From a checkpoint of a small transformer trained on Wikipedia: 10 layers, LayerNorm after each residual sum.
MLP neurons of a small language model. Each row is named by its layer, matrix (up: input weights; down: output weights) and neuron, and shows model dimensions 32-127. Each number is 128 + 24 x the weight over its row's rms, rounded and kept within 0 to 255.
After each neuron's rows, "fires on" lists the tokens most often at its 100 highest values on Wikipedia text that the model never trained on.

L2.up423 [124 117 130 112 120 148 131 118 149  70 188 139 111 137 113 105 135 144  95 120 144 146 132 152 101 152 133 159 121 138 101 176 109  98 158 132 159 127 159 149 161 119 171 145 103  99 133 145 138 134 147 136 169 139 132  82 105 149 130 115 108 132 103  89  83 138  87  97 140 129  90  84 117 138 124 146  92 128 137 135 134 110  95 125 169 139 125 128  98 123 143 136 110 120  70 163]
L2.down423 [152  98 124 116 120  78 157 128 126 164 101 150 126 116 133 162 151 146 112 110 140 133 139 126 132 121 130 134 126 124 130  95 189 112  44 165 108  94  82 157  76 138 120  91 113 141 139 158 124 133 129 136 114 137 112 146 160  95 138 141 165 154 150 155 147  96  93 152 100 135 129 159 135 109 128 139 169  96 155 130 108  90 152 144 119 134 151 137 127 133 120  79 146  88 129 132]
fires on: " ra", " do", " dem", " ar", " elect", " y"

L5.up99 [124 107 144 111 151 156 118 140 125 157 141 129 169 138 116  93  88 125 117 151 116 119 101  90 126 121 116 120 113 108 126 143 125 124 100 160 142 109 123 176 135 122 117 142 109 126 113 118 180 157 116 158 129  97 124 142  87 132 139 113 136  81 109 132 155 141 138 125 110 123 125 110 164  78 148 101 153 159 136  85 116 115 134 166  95 105 145 145 166 115  74 122 137 121 142 117]
L5.down99 [116 149 138 182 125 163  88 132 180 132 165 119 148  91 115 126 161  93 122  90 141  97 131 120 126 141 118 130 116 112 101 133 164 141 121 138  87 114 135 142 133 127 146 116  58 109  96 150 125  91 130 151 129 108 128 113 147 160 153  94 102 114 135 155 163 154 151 117 115 156 120 141 152 138 108 130 109 124 107 117 144 107  79  96 132 142  65 126 113 147 119 115 141 123 130 110]
fires on: " M", " m", "M", "ro", "O", ","

L2.up624 [155 128 107 149 143 107 135 117 156 161 162  79 118 131 140 149 123 123 121 140 165 130 103 120 116 117 131 144 121 130 117 118  95 101 153  99 138 141 149  97 125 140  88 138 124 125 128 105 113  98 217 146 107 152 124  86 121  73 113 111 132 131 117 143 107 152 127 126 145 201 139 104 147 152 102 132  95 125  93 164 132 135 145 151 143 113 138 110 128 151 138 158 137 128 136 144]
L2.down624 [139 145 104 115 120 157 126 155 127  86  96 128 145 161 149 147  92 102 146 145 107 114 134 150 122 113 149 144 141 110 108 171 154  92 121 132 142  81 144 138 111 142 127  91 119  96 167 150 103 127  80 127 119 143 152 105 146 114 108 132  73 158 144  75 115 135 105 121 118 101 118 152 130 154 115 100 122 106  97  88 138 163 149 128 130 144  76 131 152 128 126 147 134  98 151 146]
fires on: "s", "ves", " Affairs"

L2.up1115 [153 123 148 146 140 125  96 139  98 132 130 138 117 106  83 155  95 112  96 135 153 113 127 155 159 143 125 155  57 106 140 146 101 136 141 125 130 137 154  88 134 122 100 109  99 118 120 107  97 136 135 136 156 116 116 136 118 169  92 141 151 124 184 114 140 155  98 124 140  96 108 126 146 144  99 192 140 119  95  94 135 132  92  89 136 157 169 128 147 173  88 136 144 132 163 143]
L2.down1115 [114 161 114 100 116 124 107  87 154 161 138 130 142 197  99 148 175 130 146 187 122 119 125 106 152 106 120 119 129 125 115 100 153 132 117 109 112 111 129 129 119 122 172 137 104 151 156 152 123 121 124  77 133 144  74 146 124  95 131 155  92 147 138 125  85  89 111  96 107  69 146 142 140 190 113 106 115 134  72 118 115 143 146 141 144 112 112 116 153 136 166  99  92 111 109 102]
fires on: " cl", " work", " mother", " met", " Ho", " background"

L5.up479 [108  94 132 115 109 108 118 138 103 134 131 101  99 146 145 115 104  86 117 102 114 123 139 150 108 116 151  91 137 127 139 122 126 135 120  86 124 100 175 153  93 118 142 142 152 156 120 113 131 163 148 172 166 150 152 108 161 122 162 162 121 138 115 112 118 146  99 133 137 125 137 121 109 139 105 101 133 102 112 117 111 143 141 114 128  83 122 144 180 139 135 129 140 159 167 173]
L5.down479 [134 145 123 137 166 154 129 110 131 120 131 134 176 170 150 136 158 100 168  93 116 124  48 188  99 141 102 148 103 134 144 141 122 108 165 112 149 131 162 103 114  91 111 116 160 127 131 140 126 114 114 126 115 128 121 125 116 145 103 160 134  66 129 144 108 116 123 141 129 149 126 149  92 107  78 114 130 112 141 128  89 128  91 134 177 133 115 131 146 117  97 155 137  86 152 125]
fires on: "l", "w", "e", "pl", " Kl"

L2.up87 [145 111 145 155 129 113 119 140  99 113 177 133 154 133 127  94 113 136 132 144 156 129 138  96 130 159 130 143  91 142 110 125 110 113  97  77 145 111 103 137 155 147 144 165 125 127 142 116 101 121 131 101 107  86 137 119 123 154 128 139  68 100 148 103 107 109 127 126 126 145 108 121 144 115 110 109 161  90 137 185 147  95 145 145 128 124 130 144 122  89 133 127  80 179 113 134]
L2.down87 [128 159 118 100 109 156 114 126 127 103  94  99 114 127 120 136 176 106 132 170 124 162 140 191 137 121 131 133 121 109 107 175 113 129  75 125 114  96 144 124 100 148 105  85 108 133 144 112 105 117 173 134 143 131  88 121 144 116 142 117 114 137  91 151 138 153  76 116 153  92 132 107 151  76 124 115 134 110 127 105 117 141 151 110 153  90 140 134 126 153 128 143 179 145  96 153]
fires on: "ut", "ax", "itor"

L5.up539 [112 114 133 129  90 104 146 104 163 112 101 138 136 156 115 128 141 136 110 111 204 122 129 104 140 128 118 135 163 142 147  91  95 100 128 139 178 134 104 126 121  95 147 106 125 140 110 104 146  78 130 136 163 110 124 136  82 115 153 156 157 151 176  94  86  80  91 153 108 138 141 136 103  94 160 130 127 151 143 142 124 194 142 145 121 121 172 158 108 128  94 143 152  75  89 136]
L5.down539 [142 115  92 119 116 137 149 121  93 150  71 152 161 133 132 116 109 163 150 179 196 156 137 161  97 116 127 112 130 111  94 121 157 135 161 138  92 148 122 135 119 131 169 130 129 152 126 148 131 103 134 129 113  92 103 155 102 131 116 135  82  84 126 147 124 125 151 133 125  83 104 154 130  94 123 135 131 171 140 151 104 130 129 161 162 111 142 137 102 146  89 122 122 103 142 115]
fires on: ",", "ar", " and", " was", "au"

L6.up444 [100 104 137 111 101 131 111 142 122 119 106 145 118  94 100 131 172 120 123 135 143  98 100  99 102 204 118 156 147 131 115 132 124 111 105 188 153 153 120 109 121 127 136  78 141 133  95 112 140 119 128 102 125  91  90 133 138 140 159 145 128 150 120 118  97 130 181 126 140 105 173 147 158 116 131 115  99 149  99 156 145 171 137 143 154 134 138 139 165  94 138 152 161 121 110 118]
L6.down444 [143 158 109  98 117 109 105 143 147  94 129 154 142 134 159 119 176  97 115 128 144 139 159 135 113 145 116 147 149 163 110 127 101 159  92 139 117  99 114 140 120 133 142 126 138 131  99 103 125  99 140 135 114  93 123 127 123 116 141 128  91 118 111 117 125 140 178 108 151 159 116 153 103 123 147 171 142 123 120 147  96 127 127 179 135  95 111 122 131 140 132 164 122 100  94 127]
fires on: ",", ".", "ib", "ar", " sq"

L6.up554 [111 139  90 145 110 139 138 138 110 100  92 147 109 133 136 110 121 135 122 159  80  86 113 139 126 111 140 141  92 163 141 131 121 143 163 179 153 111 153 122 142 129  96 118  83 139 111  59 153 137 149 141 142 102 131 148 102 135 105 143 134 125 134 108 113 157 104 113 127 135 123 168 119 127 148 109 115 130 113  89 119 148 160 155 142 123 124 135  79 154 132 177 163 131 129 136]
L6.down554 [121 151 182  90 124 119 126 105 108 116 141 128  90 127 122 146 144 137 181 123 147 127 112 122 137 152  89 117  87 168 153 107 104 116 102 152 102 156  79 118 129 124 162 133 108 136 110 154 112 150 129 133 103 144 137 148 123 107  84  81 199 135 141 114 125 114 112 152 125 123 140 110 128 137 122 126 134 155 157 127 121 144 154 104 138 121  94 129 132  97  84 117 128 150 118 142]
fires on: " and", ".", " |", "ing"

L5.up624 [112 132 126 112 123 110 122 154 170 136 116 126 147 126 186 140 115 165 115 166 136 183 138  98 164 155  92 149  99 144 120 111 111 136 128 121 142 133 120 146 152 106 140 109  98 119 164 121 129 159 109 143 105 117 129 146 117 141 157 127 146 161 125 102 133  80 140 168 102 108 153 120 138 201 100  89 128 124 117 154 146 159 128 139 142 104 140 134 145 150 101  91  95 126 123 156]
L5.down624 [132 108 137 118 148 110 134 123 161 117 105 170 115  93 130 158 135 106 163 118 162 185 150 138 140 154 117 150 126 116 100 116 122 131  97 150 126 169 133 128 174  90 139 125 107 131 107 119 134 146 112 135  90 189 130 190 161 115 146 156 121 114 120 147 148 156 174 143  89 115 147 123 131 108 126 109  64 133 119 105 119 143 129 124 140 103 125 104 113 116 131 112 165 128 117 144]
fires on: "-", "ent", "and", "ith"

L6.up83 [156 114 104 148  80 109 147  93 114 142 179  91 162 148 130 161 127 140 114 104 152 128 139 113  87 118 184 140 140 102  93 149 143 117 108 149 170 123 112 105 147 120 142 134 115 137 116 127 102 122 132 122 160 123  89 124 119 124 113  98 140 106 140 108  94 133 159 101 144 152 133 108 112 172 111 170  94  86 134 116 151 191 134 119 118 154 144  96 111 150 147 132 172 138 138 128]
L6.down83 [136 124 133 103 154 158 103 130 130  55 171  91 104 151 126  82 128 135  84 155 118 107 155 146 114 172  78 148 113  77 116 138 120 155 134 172  94 136 176 173 117 158 161 137 128 149 136 107 108  77 130 143 107  95 144 150 140 144  96 149 119 155 124 123 116 102 137 128 131 141 201 166 158 109 119 101 138 105 110 127 157 126 131 124 135 146  82 141 165  94 127 112 149 119 123 141]
fires on: " |", ".", "2", ","

L2.up506 [130 139 165 106 109 106  95 134 106  91 125 147  62 126 135 157 152  62 139 130 118 113 111 101 148 142 139 121 131 155 143 144 100 107 128 158 117 118 109 135 108 122 153 129 137 107 122 126 110 129 110 114 158 147 123 158  94  89 180 142 132 163 128 116 134 153 139 136 176 117 111 103  95 124 105 165  96  94 144 132 109 121 124 157 126 122 104  92 114 127 112  99 161 115 141  90]
L2.down506 [131  91 150 128  95 153 129 131 111 137 103 135 139 179  89 149 155 110 133 137 127  78 171 133  67 139 136 117 160 113 151 141 134 138 102  96 139 148 124 121  88 105 146 107 160 117 100  93 126 140 148 129 143 109 109 147 128 104 140 115 115 116 147 128 141 122 123 117 168 106  70 129 126 132 146 116 145 132 114 149 101 135 106 129 127 158 148 115  66 131 111 118 111 143 137  93]
fires on: " Kn", " Ro", " Pr", " Cr", " capt", " do"

L5.up272 [ 74 111 103 137 105 108 161 128 114 123 134 141 160 129 137 184 127 190 109  99 188 108  98 120 120 104 149  91 126 141 144 118 122  71 133 121 137 135  92 114  94 130 119 171 155 125 145 135 125 124 125 116 178 127 178 101 128 166 108 117 205 126  96 118 103 131 131 114 120 117 155 157  93 174 106 146 109 119  80 120 169 101 121 149 120 142 126  99 116 111  76  94 136 147  89 113]
L5.down272 [103 121 141 113 170  90 103 155 110 103  91 110 106 104 148 154 145 156  88 144 134 112 181 138 109 112 103 102 152 141 110  89 133 114 119 127  63 125 121 155 129 151 112 138 123  92 134 145 154 119 143 142 152 150 163 102 124 160 114  83 135 165 124 128 114 145  91  97 125  94 109 142 125  99 162 152 137 128 138 116 148 151 158  80 103 114 131  97 138 159 119 118 109 175 105 163]
fires on: ",", "-", "av", "v", " •", " |"

L2.up684 [ 98 133 133 158 115 123 112 117  89 144 139 116 101 122 131 117 136 131  75 113 152  72 140 133 106 131 167 116 125 120 126 122 122  80  97 170 153 106 153 113 103 133 169 122 116 123 140 143 165 125 166 124 118 133 118 137 140 144 127 126 153 154 146 139 103 176  94 139 114 111 109 133 131 115 150 144  92 155  88 120 138 137 129 130 140 156 101 141 123  87 106 120 120 158 153 119]
L2.down684 [100  98 100  97 121 119 160 121 114 101 134 123 124 111 118 113 126 174 199 120  92 172 120 189 138 119  95 185 124 129 159 148 154 181 126 109 127 121  97 135 150 131  81 112 100 133 119 115  88 122 152 130 142 116 106 116 109 129 132 117 116 160 134 124 151 123 137 133 168 129 143 117  97 118 145  84 154 114 115 109 123 165 135 167 111 102 147 109 140 191 104 132  51 118 149 117]
fires on: ";", "),", ",", ").", " Gold"

L5.up691 [110 146 163 115  79 100  58  97 155 116 142 142 128 179 140 129 119 111 109  98 119 126 127 125 118 133 148 139 132 164 132 124 135 132 106 157 164 149 139 136 145 119 177  74 123 159 161  91 101  79 133  91 150  88 135 130 102  89 136 136 124 127 182 120 156 157 155 124 115 113 151  96 101 126 122 151 130 127 125 152 165 160 124 127 136 112 115 140  95 124 110 109 119 117 148 126]
L5.down691 [124 158 123 147 120 112 121  99 154 138 118 114 128 118  94 160 123 133 165 147 146 132 145 140 146  79 143 144 110  83  83 117 111 121 142 119 156  60 149  89 145 121 113 152 109  71 145 163 146 150 138 108 145 111 107 135 131 105 171 127 104 161 170 117 136 101 111 142 102  98 115 113 164 108 113 170 134 128 144 116  75 122 102 190 130 135 128 147  91 109 122 157  97 133 129 122]
fires on: " |", " at", " ", "ar", ","

L2.up234 [119 122 175 137 149 151  95 139 127 127 154 126 139 126 115 129 119 139 140 136 148 163 120 124 138  55  76 142 138 152 130 118 145 106 120  87  75 103 135  98 146 117 166 102 111 135 118 169  63 101 178 115 134 138 116 102 117 109 144 117 122 153 139 135 156  84 144 118 153 154 146 114  90 113 144 127  78 159  99 143 160 138 135 154 133 123 152  59 119 174 113 117 118 167 124 143]
L2.down234 [129 139 114 128 146 120 141 117 145 146 127 142 139 132 132 175 110 163 120 108 122 139 170 120 166 141 112 162 116  99 149 113 146 150 167 171 113 121 137 167 165 144 104 130 106 152  97 150 122 112 146 139 139  95  62 133  78 142 144 112 169 156 140 126  95 166 155 138 137  93 118 117 136 107 144 179 169 161  95 187 134 128  95 131 135 134 141 148 138 134 155 115 115 106 157 111]
fires on: " now", " be", " And", " Man", " today", " then"

L2.up109 [ 96 109 123 154  71 149 141 133 176 134 128 104  74 140 108 167 147 101 105 121 137 106 113 130 100 167 113 104 112 140 151 159 120 131 150 140 152  74 107 140 109 133 107  84 144 167 125 123 133 124 141 137 104 143 112 126 130 110 127  93 107 138 117 172 150 133  93 114 134 130 135 121 168 149 125 115 153 119  94 157 105 134 127 100 196 139 126 166 100 119 147 136 147 138  94 174]
L2.down109 [148 100 170 120 137  79 129 125  90 117 110 105 143  98 115 156  99 129 135  73 170  92 135  98 122 160 126 151 166 161 127 186 111 112 130 182 141 137 156 131 147 124 139 107 130 115 153 163 133 116 117 160 140 148 121 109 126 111  99  99  98 135 129 145 113 141 145 178 120 124 144 133 146 118 124  59 103 143 133  81 154 140 151 124 152  93 136 125  91  84  80 132  78  89 116 120]
fires on: " res", " Res", " diss", " health", " Health"

L6.up132 [156 153 114 135 121 125 124 105 136 148 146  98  91 143 172  97 148 136 159  95 155 137 122 116 109  89 186  94 128 105  92  68 107 154 157 108 151 135 131 128  81 164 121 135 134 136  93 114 116 102 124 151 151 142 125 149 147 119 132 101 154 151 150 147 168 116 157 112 125 161 130 135 115 141 106  93 117 110  89 140 137 131 134 167 144 143 166 145 126 147 135 126  82 164 186 131]
L6.down132 [101 143 136  89 121 118 120  82 102 124  98 124 150 135  91 114 142 148  92 126 131 166  99  83 177 160 163 131 126 149 165 152 150 118 108 113 114 135 134  95 127 115 137 127  68 119 147  84 136  77 141 113  99 104 106 170 161 123 108 137  96 128  73 160 127 156 114 146 160 117 148 115 169 110 110 120 170 140 126 130 120 147 106 137 148 135 147 144 117 123 158  87  80  97 174 104]
fires on: "s", "r", "ch", "l", "z"

L2.up846 [137 107 118 123  87 142  84 139 165 115  83 137 134  89 113 167 117 149 116 141  92 126 114 128  97 120 125 123 191 127  91  92  87 130 136 133 112 106 138 117 119 127 128 173 106 120 124 137 132 133  95 116 161 145 119 130 111  88 100 102 145 150 117 156 182 140  83 129 141 180 140 123 162 144 120  95 117 123 121 146 142 180 124 131 143 150 162 136 118 124  74  75  99 105 132 136]
L2.down846 [106 128  97  96 116 112 116 110 111  90 137 122 123 173 147 130 126 125 126 120 143  93 127 145 132 133 136 126 114 130 151 139 122 142 151 112 127 136 137 152 133 108 119 198 138 168 107 119 146 121 152 146 118 144 109 127 118 103 158 117 118  98 178 126 111  67 117 127 124 124 145 137 157 140 135 127 115 137 137 139 116 105 125 170  94 137 102 150 113 117 129 142  87 136 124 182]
fires on: " music", " Music", " Sports", " Business", " Qualification"

L5.up506 [120 117 155 132  96 138 138 112 125 110 121 157 156 178 124 117 139  99  91 114 107 124 129 154 129 164 109 125 111 117 145  91 104  74  91 170 136 109  85 106 119 135 150 105 128 157 135 159 107 167 169 154 146 113 145 107 110 152 151 142 135 146  99 135 149 150 177 128 144 117 164 103 130 137 130 167 100 151 138 144 139 115 111 176 111 123 171 147 110 114 155 143 170 113 115 102]
L5.down506 [143 139 125 143 108 126  73 118  72 114 121 144 106 136 111 142  79 138 159 145 107 148 121 132 110 151 112 152 191 143 147 131 135 116 139  83 138 146 142 131 118 147  91 113 102 108 118 156 145 174 175 128 142 122 173 134  96 144 145 134 123 122 104  69 145 137 159 136 149 133 180 114 114 166 144 100 161 151 160 115 127  93  97 115 113 192 169 125 131  81 121 112 176  97 100 149]
fires on: " and", " from", "ub"

L5.up102 [141 112 163 145 130 103 114 158 124  98 158 122 150 117 177 119 106  73  60 127 160  99 105 147 121 148 137 132 181 124 148 144 107 130 149 161 152  69 144 186 125 187 100 108 124 135  78 108 103 138 140 149 138 142 126  99 111 179 139 112  83 103 132 122 136 133  96 148 120 132 143 106 129 112 130  92 138 141  94 115 132 125 132 127 120  88 113 123 137 139 103 136  92 123 132 103]
L5.down102 [123 130 128  84 124 138 110 137 144 163 116 124 139 140 110 151 121 139 139 118 134 114 137 166 159 124 125 153 140 114 136 130 112 106  81 109 153 122 162 136 100  49 133 135 150  99 176 151 104 170 157  91 135  62 147  88 145 150 123 112 150 117  93  88 100 129 139 147 106 141 116 129 161 112 119  96 150 127 108 149 138 124  94 166  95 130 160 134 157 128 141 157 184 132 126 125]
fires on: "l", "e", "it", "el", "ul", "ing"

L5.up472 [122 114 152 166  85 112 163  75 135 170 124 141 126 160 144  98 131 113 158 104 145 115 154 155  72 112 115 131 116 113 137  97 102 109 112 151 134 101 159 106 111 120 139 118  97 159 115 129 110 117 145 112 143 144 123 169 134 146 116 118 131 147 103 106 165 147 135 129 165 124 110 142 114 156 151 133 107 136  87 137 130 124 146 117 127 112 113 143 129 161 106 120 103 142 130 150]
L5.down472 [134 138 170 110 130 131 147 131 116 162 126 107 158 124 113  81 155 119 122 130 139  99  97 152 147 164 136 101 141 101 159 130 133 117 118 164 104 140 129 176  93 152  93 100  69 151 127 114 111 136 144 107 139 161 135 117 145 148 140  99 140 144 123 121 130  97  97 144 112 121 146 146 156 114 129 103 137 172  92  66 114 147 113  72 121 112 122 124 129 109 136 144 173 139 117 102]
fires on: " |", "ch", "s", "ing", " qualifying"

L2.up898 [148 133  88 157 139 123 174 159 139 132 124 119 146 143 123 116 131 134  97 109 131 114 145 128 141 117 130 112 104  93 118  93 103 141 148 160 143 149 125 160 108 139 102  83 135 103 118 111 156 151  98 123 101 110 152 131 158 171 112  99 126 145 135 169 137 129 117 112 128 152 125 117 162 109 107 135 120 119 146  95 167 126 135 144 115 149 124 128 130 145 109  94  82 132 119  75]
L2.down898 [167 149 151 129 104 151  70 150  96 152 153 130 106 137 130  77 110 144 101 148 139 106  96 138 153 146 138 149  88 161 140 119 112 152  93  43 143 107 149  88 122 110 143 144 106 129 122  94 159 144 147  96 115  78 126 112 184 120 119 150 124 108 120 147 138  96 121 101 114 108 136 100 126 102  80 111  93 181 107  92 134 141 162 134  94 128  95 151 131 136 158 104 119 122 109 133]
fires on: "em", "om", " rem", " am", " scored", " Rem"

L5.up1067 [ 90 101 120 152 145 106 120 127 161 160  90 148 104 152 138 152 134 103 147  94 146  68 153 112 130 121 155 139 125 101 103 123 130 129 123 129 154 184 134  69 162 141  93 147 104 114 147 140 100 141 116 135 128 126 102 137 107 128 147 158 172 161 119 123 100 147 204 132 155 136 156 135 142 106 122 148 115 151 134 160 149 105 128 143 117 116 103 150 187 101 133 147 144 152 107  99]
L5.down1067 [160 113  63 142  97 115 144 133 146 157 176 144 132 123 121  95 170 114 177 120 117 159 165 157 131 120 116 136 140 158 150 120 125 138  92  94  69 115 121 114  99 121  98 143 158 128 129 123 127 146 119 129 124 112 157 130 160 126 119 125  84 120 144 146 117  69 145 105 123 191  72 121  92 120 104 140  85 118 117 146 135 134 152 140 133 143 120 108 144 162 168 122 160 106 152 163]
fires on: ".", ",", " sub"

L2.up469 [120  99 170 158 131 155 144 148 151 156 133 112  71 129 105 120 108 133  78 129 102  96 173 101 146 119 132 109 146 106 159 121 138 109 113 120 112 184 180 130 129 116 118 159 132  88 161 135 172 138 171 120 106 126 169 120 150 106 146 130 134  92 147 118 112 127  92 111 156  78 119 139 130 164 107  90 161 102 111 114 126 113 125 139 133 135 109 148 167 116 123 114 151 119 142 119]
L2.down469 [124 152 101 101 159 134  92 114 172  76 134  84 112  87 119 137 127  95 151 158 116  83 130 139 137 118 153 148 112 109 140 118 133 123 109 135  80 101 130 105 124 108 117  66 128 112 127 130 179 102 141 147 125 135 171 135 146 161 138 116 142 131 132 151 108 107 168 108 143 124 131 114 164 179 142 118 144 169 107 140 120 117  75 147 125  91 152 131 111 132 149  82 117 163 120 134]
fires on: " al", " Al", " gu", " critic", " players", " Matt"

L2.up69 [129 145 108  94 140 128 112  83 115 102 101 111  90 170 126 198 180 157 117 161 121 113 133  60 121 143 133 137 141  95 155 129 169 135 172 134  94  96 108 123 124 127 104 112 136 139 163  97 137 156 157 119 103 123 130 132 106  85 123 117 106 138 137 114 124 129 135 142 142 149 139 106 183 156 168 151 116 117 108 140 103  66  99 131 203  88 132 130 145 118  91 165 107 106 149 122]
L2.down69 [124 116 198 144  81 161 135 102 159 122 108 114 203 121 142 147 103 123 111 110 183 163  85 109  73 118 161 100 155 151 157 165 124 116 151 130 142 102 140 152 132 101 147 141 163 113 141 119 137 158 109 133 135 121 127 140 135 123 130 162 148 117 128 104  97 137 143 131  99 157  93 139 146 122 131  84 157 123 157 128 149 149 163 174 148 112 117 128 128 102 122 166 139 121 134 117]
fires on: "anc", " enter", " health", " COVID", " Health", " occup"

L5.up819 [115 101 137 139 113 132 132 123 143 106 147 153 110 116  96 121 130 148 106 134  78 136  96  70 141 128 109 134 110  92 135 172 165 116 121 152 108 110 124 139 124 146 131  95 128 116 106 100  94 161 143 113 107 107 131 155 132 123 130 168 146 120 151 130 105 135 128  80 129 100 116  85 165  94 100 175 168 141  71  75 156 132 123 148  88 113 169 121 132 140 118 132 145 102 152 139]
L5.down819 [135 141 123 130 111 171 138 119 105 132 123 141 160 163 123 144  94 132 139 151  88 104 129 198 130 162 110  95 100 123 108  90 119 130 145 108 149 136 152  94 163 117 129 118  90 122 148 157 133 117  90 108 155 158 103  93 157 126 113 128 126 142 153 135  99 143 114 141 133  85 106 115 147 130 139  94 131 175 120 116 121 148 145 154 164 148 156 142 161 146 131 118 119 126 134 147]
fires on: " m", " M", " bott", "eth"

L2.up81 [141 139 162 166 113  81  90 139  85 119 162 143 132 115 126 125 138 144 149 111 121  90 135 121 168 116 148 107  79 130 120 106  86 116  98 151 145  93 126 170 150 103 107 171 104 127 115  93 103 169 110 141 131 167 128 164 163 126 182 100 137 127 116 160 109 141 135 151 133 144 137 117 125 116 145 104 117 123 136 134 164 125  87 139 133 143 125 122 124 103 155 135  97 177 138 129]
L2.down81 [138 109 120 182 174 136 117  87 108 100  99 117 113 169 120 121 132 142 131 132 130 154 142 106 180 137 143  81  82 119 117 141 102 101 144 131 143  92 117 121 101 114 123 144 129 103 125  76 146 115  93 114 116 137 116 109 133 157 149 166 104 138 135 146 142 131 150  79 161 150 126 105 138 136 109  94 142 127 158 145 149 131 161 119 186 155 128 157 156 116 180 107 185 118  58 139]
fires on: "ut", " sal", " Sal", " Mir"

L6.up731 [127 120 134 143 123 114 142 132 138 158 117 146 141 140 177 117 157 150 168 110 130 129  87 120  91 167 115 130 123 133 111 146 125 146 146  79  81 115 148 111 126 118 105 106 131 120  89 137 146  84 184 144 159 157 101 141 135 130 147 105 114 112 128 168 164 113 135 131 123 145  81 159  73 110 160 182  95 179 110 106 143 132 123 134 128 134 169 101 159 149 108 124 105 125 109  98]
L6.down731 [155 137 163 140 160 115 117 114 127 126 194 111 149 129 135 137 112 140 162 126 127 164 110 135 136  79 120 119 110 120 103 125 129 175  87 118 117 144 102 105 119 158 157 102  99 158 114 154 117 135 154 116 100 162 165 135 179 126 168  91 114 138 131 100 140 101  87 112 108 151 116 119 136  95 149 173  90 107 102 177 134 110  90 104 147 126 144 142 172 150  79 116 138 145 107 115]
fires on: " |", " be", " ("

L5.up387 [181 126 172 132 142 145 130 130 118 189 141  94 130 139 106 145  96 134 108 143 111  83 126  94 133 102 140 154  97 136 153 118 122 162 116  93 157 145 121 122 124 120 153 145 138 120 139 137 123 133 116 111 157 154 142 100 167 123 140 143 151 151 172 133 158 115  91  93 145 162 119 128 106 144 141  87 164 102  97 145 133 129 120 142  88 126 125 155 126 155 107  88 113 187 202 115]
L5.down387 [ 79 104  77 130 176 163 147 133 129 123 139 127  90 114 123 138 150  80 106 130 147 136 155  95 166  99 140 148  64 112 144 130 172 181  86 103 139 175 140 106 128 128 140 115 139 129 156 188 121 111 149 131 103 149 104 121 124 107  89 130 111  77 137 150 135 154 142 113 162 114 146 148 134 163 123 127 109 147 123 113 136 135 133 150 157 112 107 140 127 107 174 113 121 123 103 156]
fires on: " of", "r", "z", "4"

L5.up199 [ 91 128 153 121 150 143 124  63  79 147 132 154 109 170 146 139 122  89 177 102 138 127 104 122 123 149 147 114 118 136 155 108  90 107  95 154 135 124 122 127 186 136 119 117 140 177  88 165 130 124 151 134 120 119  88 148 132 100 135 129 174 126 109 115  92 149 147 102 142 163 158 128  74 129 119 183 159 146 110 138 141 143 150 120 127 118 133 116 165  98 147  77 162 117 140 140]
L5.down199 [135 134  97 129 118 112  83 107 144 189 184 133 140 103 104 111  96 136 146 144 134 184 151 149 147  99 102 161 117 122 157 131 112 146 136 108 161 151 130 126 169  90 120 132 145 139 127 135 101 132 143 127 114 118 105 143  95 132 140 153  99 164 124 158 103 110 144 107 149 133 116  94  84 114 131 137 109 112 114 138 117 154 142 153  91  74 121  97 149 124 120  75 117 101 175 139]
fires on: " ", "0", " (", "r", ","

L2.up392 [121  86  79 133  94 130 166 137 146 126 109 140 128 114 108  61 108 163  95 158 137 152 113  95 140 128 126  91 116 105 146 135 138 115  84 156  96 122 147 102 111 108 126  86 138 137 135 123 103 123 147 125 109 155 168 151  96 154 126 122 111 118 125 122 140 147 197 120 120 146 164 115 116 127 135 147 138 189 125 131 113 112 136 142 155 101 141 100 126 119 122 142 102 144 136 125]
L2.down392 [114 134  98 100 117 118 105 131 142 146  82 115 146 125 133 109 162 109 116 140 121 129  99 169 171 122 161  75 160 137 124 124 156 114 161 144  89  97 108 132 103  93  96 122 109 127 104 155 133 152  98 121 141 118 142 148  90 159 139 126 111 105 137 120 125 152 130 125 153 129 152 139 116 105 107 102 126 104 165 109 135 126 122 167 125 111  98 126 107 137 123 161 172 146  96 149]
fires on: " and", " &"